config = dict(
    d_model=192,
    n_head=3,
    n_kv_head=3,
    d_mlp=768,
    norm_place='pre',
    attn_scale=0.125,
    init_std_qkv=0.0361,
    init_std_up=0.0361,
    init_std_down=0.0,
    optimizer='muon_variant',
    lr_head=0.00496,
    grad_clip=2.0,
    warmup_steps=200,
    doc_mask=True,
    train_tokens=90410000,
)
MLP neurons of a small language model. Each row is named by its layer, matrix (up: input weights) and neuron, and shows model dimensions 48-143. Each number is 128 + 32 x the weight over its row's rms, rounded and kept within 0 to 255. Numbers have three digits each.
A block is one neuron, or neurons of one layer that tend to fire together. After each block is what it responds to, as a language model described it from the Wikipedia text at the highest values.

L5.up1:127139130151090151117115096144113149104118188131177096123171127120135093142141100125097122126115163114141134186142136129114096144143139112112094117159108129178120115068104124206111120177114107128085125088165148151127128147159086082167129143097128073119188061148120130155116086094189082138
L5.up613:165123095120143167122157140078138129103099124102153148113205154139134061086094117168168102141107150139102230156185048179075140061134091176195118165146156099094129117115091173129126103189175199185139036121145057083125123135119116076090110142144141091087117102155102146112083133135081131159
Responds to: Past-tense verb suffix

L4.up68:093081097089062128142161126124153165107087094157089095149108154109121111145162116099147075100163123100096098100173083171132120146112150174156131105191091137141117075146153126115149113144133129138143168098157074151186165161091111072114128095162166121147146165141101125099158124118170168117
L4.up320:124160143165103229108133127152110126101197134092133117108142135125130129115147123090134161096097055166108151119175084131129117167092139142110127137162151130109159090115127139071101129144119135148174111112143103151139135093084143086124154169200170088145170114154169106089139121136221165094
L4.up515:124158081172118133137167075143149145080159209144119193118112110061122132049111076150092092158126101121106064103125055104109108101093144187080092157176173101115090093143096165110119183132105125087120151132105107163149178123120136144169086090144133117166134114087142103102127161089152116132
L4.up608:034155103097110107100132137103141104116168139123167198110161116103104090089193093154148134154155147125147122096121130164085113092166090112161128167170141099134134077111116141176101095103076121121087164060139102164159095120183173135178195068143109086162170135104111134094143126125138094128
Responds to: Word-completing suffixes and linking prepositions

L3.up107:129158131124078135113114156094102084081093103114160160105127137090129166100123136134134177156129107184111070109172123109094168111160106082146103061135165211150138206206120214124165140081153094093146187149164099163102128119161107139094162189157123120117085120149097082162158124140111145127
L3.up179:175120193132073113157133137185109175097094149096151150185136134135147090132152132124147219196107157186158161105093101085168132102171089180133152149180097121163084102155123201140083104169159095053139174123119093102143148153197071094096094153140146114119133125104086115132101049101166094160
L3.up232:117125128083164161125168124170139106098071104152100117132182122125129120101170147123172188177112100211135138140183124125050104037105122125135096082176113085083135124126063120098135111179137147170097171144161071052150152090136159126149142187138141099125163101106151145128134121124125148146
L3.up264:124067096123123140155088115155142168043182117178168213092135095111135112112193106145083148165179163127152089134101115120078143049146143158130069186077125152143120175077161098094160079186156123073083136194186165141180130056089166128153085091125133146095150113144146110117139080100099092164
L3.up413:121164085146145194128144104092098139074189084054196122106163126151127057124166088160141184215116150169182117156122174131127105122122150124183058116099109126154105114131155178087162151126128132091118155150102095110168169089165134158163171143103123158128178147132127046155154117141143086149
L3.up446:149128139122163130177156076103122154130145060145102170145129175167093139152088079109128088180137130101137111166172088116191166127181123142177147127121110184129170137095131149121215190132146115111121115141108206128161123083078147096150079120107143144131169081098158113144184167181152118076
L3.up557:120096141124171150143130078120189129086092116129181123120079086089158085147151161123155074090144118150154173101141106146128172160137100100091097071142108137171156206074052205187145132158145157143127154137127135192116114169133125172159102148117137104118108156148111124102179116148137090120
L3.up563:111091100089182099128125225142110141097071136099191124146101139169060117120117093162136174111137133192162184084165143150126087097168121133174085095187122119129150104155121178146124143165138154152112120127113109183100152173102129110108105126133146091139122097209081101137142133152107104124
Responds to: Word-initial common stems

L3.up64:158120092152061109184135079144117237063100170154164087129170087138142111082158118131142117154115107096167111156189100095126182114115130093162178156178125127120093074118102204120134145142084157130108118126131159151100123093156152131158143102173116098172113096116188173110125126134100115087
L3.up96:148098145104101176170161064119090202103144192106135151154178115055127079083185162165109088131130098116112125102204137107161129117080111128077123126177140120139159192120130148115144116161140085092082178050176120161142083084192112149166103144148098134170109104130146139098111161101097085181
L3.up101:123131114149152078165116186140090145103149128168159128122180163144123153044173123122144079099150101142105123193121130166167076120128121167075177212117158127098122153094141146129116124115094143139117163158103115172163093118185138107129122155135079089080138117174155127165125071124106178145
L3.up146:114161130187097207121144086139070124140166100076162162160100132131149165110110134151083178117128145128124137120124075079137133212114110107164168060060111192162163063100151067083147188089077138153119120118129159101151071095094134077090130148154125109164145098113134129119156142125131145177
L3.up158:163153113115092126138159118165107094078091129149165102083119157129105116140113132089139039071132068085110109168114146119155195115145107127140097134146135102114147075222124184156101108199089160059107150088139162149166122056121136150125150152110178081136140130159186159149172146180142112115
L3.up240:130124090074081174130120043097139166173131159136121185088105169093221096108113134116122084141100140102128169164169097152111158113133088163116138145129142105146085154160159167094098173159115102139065147135121120077168173085164125144121141166099150158134116121155174113181145111132085186136
L3.up592:086114134092096195147126116140127119131122152143136125154072110121087110120145123143128140150165134105131079095109091171166105087139109158102088155050089191146145102126113135172099131089126125102153120036159169170108123085090152123154121189095050102168115156137087140183141112174126068101
L3.up749:101100117128200094126063112174134130083109119200155139157165172148168102126145184119088080080135029092107131136136129161109138163129159111166096133133134147114155120107089146152128065124134209142122127135211134082122138107147150097117153141135126135084139131121141118118068107181052142121
Responds to: Past-participle suffix tokens

L5.up198:135158147134171118137141147117120102079131174110120163125104136115162120119166122126162099123176129135156072121120172137174100108158129154124144176106151101160128146157122134096116166170100086183158177174132135144159147123085062101080180118074133079103118103073120169054130148136146135205
L5.up344:201122133117162121195172160083145161148111131149138129199138179115145088164118132158136141117153093134143127119176111094076099115056099186100119198104142169135113086138098151062172138109132099128095100135123144143159142142132156102189128084128110078070211133116117071094118125119076160178
Responds to: Opening parenthesis or quote

L4.up54:181132136108147051111141072046121107109179138115105123121084138078147137082091184160209078134158110154110150079187096128106106100148039099106153119125139102173121147129106095168069134155128125092137142143071125147191120098138104112120081147158110104142166142036142120188105144155104155170
L4.up328:173115145122123136124185078080159107086119164147173127123150178124199097111115163111175123146114108120157083089078161156157166121135101131153128094149120193173148129114114105077105119154082074120157139087179158188140109093085110180099157181140136108135109136129136121165117141077173177108
L4.up475:174133177121085096132126193107103157097109120129109106163082126112183089098110158101175210127131132110104157122096068147165158176147139118155146109114076135083088143146083150100093136081079124064152126105116191112170123083119054170137145162154118110098088185078089140154152139137109203132
L4.up504:153165078102174113091196151158097172071120110137074094143168163097123167151079126100111139146137128148101153130064112156185178090150111160133111195135104114185171104129107101117200097107144095152135083125096135073166076094126115090099126108150174045115147102078142110123097128154147131135
Responds to: Intra-word hyphens

L5.up339:110201109144107143076149079182109142149117126200156129113097093123117108185103136099152128173103146107126146113148179102141127122164191185133121137081070134154122066149076101164131138111145171155093160124129076120168160171107136128098105128120126090089111110142154117200134117127143082099
L5.up437:061129147139129095092175123121155113136101173188124139199143180107119089039080077097152156185085107159132067096167138126119128121101167123130099106148145116138128164111110144163107111091105144108068197140130138170061175194145053101195188115137095112105129108136186176125170073146142116140
Responds to: Word-internal second fragment

L4.up129:099158148128185172130155145111089133118116074163109133144138090141072080117111133108134114175129135133110179125120148142119123118137101153170133095159111180107079137135087107075133104134161117114105128125146181134142070148113129123175161130128157110115113098152102167140134182255143108113
L4.up168:176160145178154090110067080143142056118108074148131125201112116132103145048092132059103126161113168127107043194134188155126100135142105154135197161132100156131116103120154079113188111143031031114143135123098116124138071155169097123104131156145123128120088151117146150147145109095137067082
L4.up400:177126148143135141133156082140145143123134106121170101164108194139125098109093156096111093166126151171121145109130122097138101176100185162099110068112138135098146123170134126110113143172102134138152040166095142154091109117090198088139121190126164142154136110124131157052099143123092062103
L4.up527:153136109104138070103128090105146105116115078133066158168156132119159131077095186194145096179132152140065121135128071201134086115180122152145094135081146112113069111149107126139165119083103107129122126142046093079156148116135088073132117181073112165109145115140189173173110076115125099095
Responds to: Mid-word pieces of names

L4.up38:064127097105153123122155087150143151090205142161175128105074209075095133123148153143142137130132151081105040140104117159097130122156104161094080120130120145193151097116122117175147119140101094132152176082147099180138128140125082124104116127089157114125168081085129083138130118147142117143
L4.up545:137150117124125108084089060145070122159094185175105152115186113165128147157133102107168175131174168121187094164147145175089107141093120115153168080093132086117166099167077171118128155134057149056145131098109090183134182117118064098113108168141127161078110096130214122069179109137138149177
L4.up609:155099123147162180089041104073151129104155104129172144117202073120127074097078108107160127104120123110106115105144094060163149044167128112087081137123098108162159121130086088141198098138093112155171110112122122131087134144168094162120105133184160128095114082110115074157171120153142098178
L4.up610:129102156147132136144192109086116191090156180140150121086094154138081088159196115135123120165118114122130157109198120137114100148137145130148157130145085128075129084133066118072114136089092142115117146106090078126095160064089103160119129155181122100139117161116090097162158085104090143054
Responds to: Govern word-piece

L3.up37:153150083141158133202160159113133081129116122084138117164121121109128118085141108124168082138142119172159171200161155091109092180105120130221094064170178151103063117099097111139135152162135158157127192163111144119123116176150169080128162104093138102091121155188071078098113130134160088160
L3.up256:104095133167088184134193102089094160085125167171125127156115096097147151137168187180156134115135130116142091141137086208164162087153104126143112167147139086101204115102087149089062170113091155106122164147101130119144098169172091143133155123172138122084098121098200159150209163115101101123
L3.up295:144142106179109155082158085098072149128158134071163138112107160104148194146186096127134149123103078146117130129144065074122086087113112146079093116191157120141140138147101070112089115114088158080147165129092087083199110166170093117086167095116138100081156119149138157123118147142124098197
L3.up298:181192114107147143094160165138183148165187093098148090115072106149077176111111039126076195151104122144104124172171131109160144114103071170155115085157136139121087149107171136133117113079108085157118135126149106139191104151107157095081152150073108169151145179090117144158177164099148075130
L3.up352:102127121085094141124154110124164151149127205131168115145156135106162155071134134129095164081135133091105085162159137142133127112099123159157190113207127125108205090111131054141141124137152109151087116122127177040136122170104074097127104177126143197146113127180172127130175108114068141132
L3.up376:157117125177144113097120176154176123128184118112127158121103117119172185158122126162132083196140146161107143096148135102150115141145099084142111149136111139148152129108080135113116160089136074162119073122119123144149073119137134169087159128066164185150097167156163138147148138134116133170
L3.up687:132096050151151168100128142061110156141142173167139087175137127102148120129151136079117120127094091141155103094173159092169142151125097128190136082089169066094130069065130131179129166086134108083079123123159144093169093119144136152095117160093158200075194104125135125110153136110114116147
L3.up758:118162158161109132126102186193116135153056131181145080173129114131103177156110146099137066148049168175178158095133109168110139133158142076186102121188094194136088092146149115131123151121051114117054125176126179107120102100157141193088127132114132129135132109137117113142101132167079148145
Responds to: Mid-word "il"/"ec" fragments

L3.up55:122127120151106114106070146085076128147134098166160116185169069103114157143182176153106087145107123087128100083126100166142148150146088110091153091123139120146193130156144143155132118149183093086119123161119051094108123078123156163139080098122103152119125119172139092103137159091068091099
L3.up120:167148117180085186104148117164133108160131096101127118168145143128119087087134139160167096143122146136058115111200168130139143105109147131142110100177171161132105078136119151076135104153178158146106146186135107136070169167142080141154103142141116104105216146123189154093115136094124125104
L3.up219:156134110170098113101122120115072052162074132100087126167108148134055102222113181056113081149151173138111036104123085153165131064098114072117107111133129160150135140149102147111153091084112133113135140150166105092103169120093147156134120123135116129107166145135134107124099084069188157143
L3.up384:138109134171161157164118128105108153206096197159102132170177088109157121092129082092162102094073106140155191098128113151150089099118161087123113153126139080112106073166135119117102106119116097064158130129147095134162135101089137186084108088169118076089158068085157174101093166080147129158
L3.up403:163204136133182047186107115098086091118151188150158115158084126165144106176178142075109119088134099122135181118131061122117160146184147181127102140140075120096168068058121078112104117114131158111136109094122089100160156075133142113123093175111114094157140121093133120149135114142183170142
L3.up431:157128153137105096079104147147117087131110149156139185094067121118166174167115121127214102156141115122104122142196137131174182168133140084108101088140146128045096135184159116229144143132143120128160071095110146070086091111120101175096111126087130117132131080154147097126162159154147098130
L3.up444:177152121086150161089185171115102135138144120118107027106167209128188142096136118149128092168134110103111082132151130099144112117120155177138117136094109129123155198066118081075128153120141099142144143152084101151156140105134153175116098134098114126102135154108139129136044141128104122118
L3.up651:132093154130135130123140108054035088079061102139127033149105141166135063119117152102154067138100155112131140087125118134084170130108066145105107092172138206140102150185125077167156128148126148147175112110092108118172128180133137067119117130118149145166145114121113145119120090153092148176
Responds to: Mid-word pieces and joiners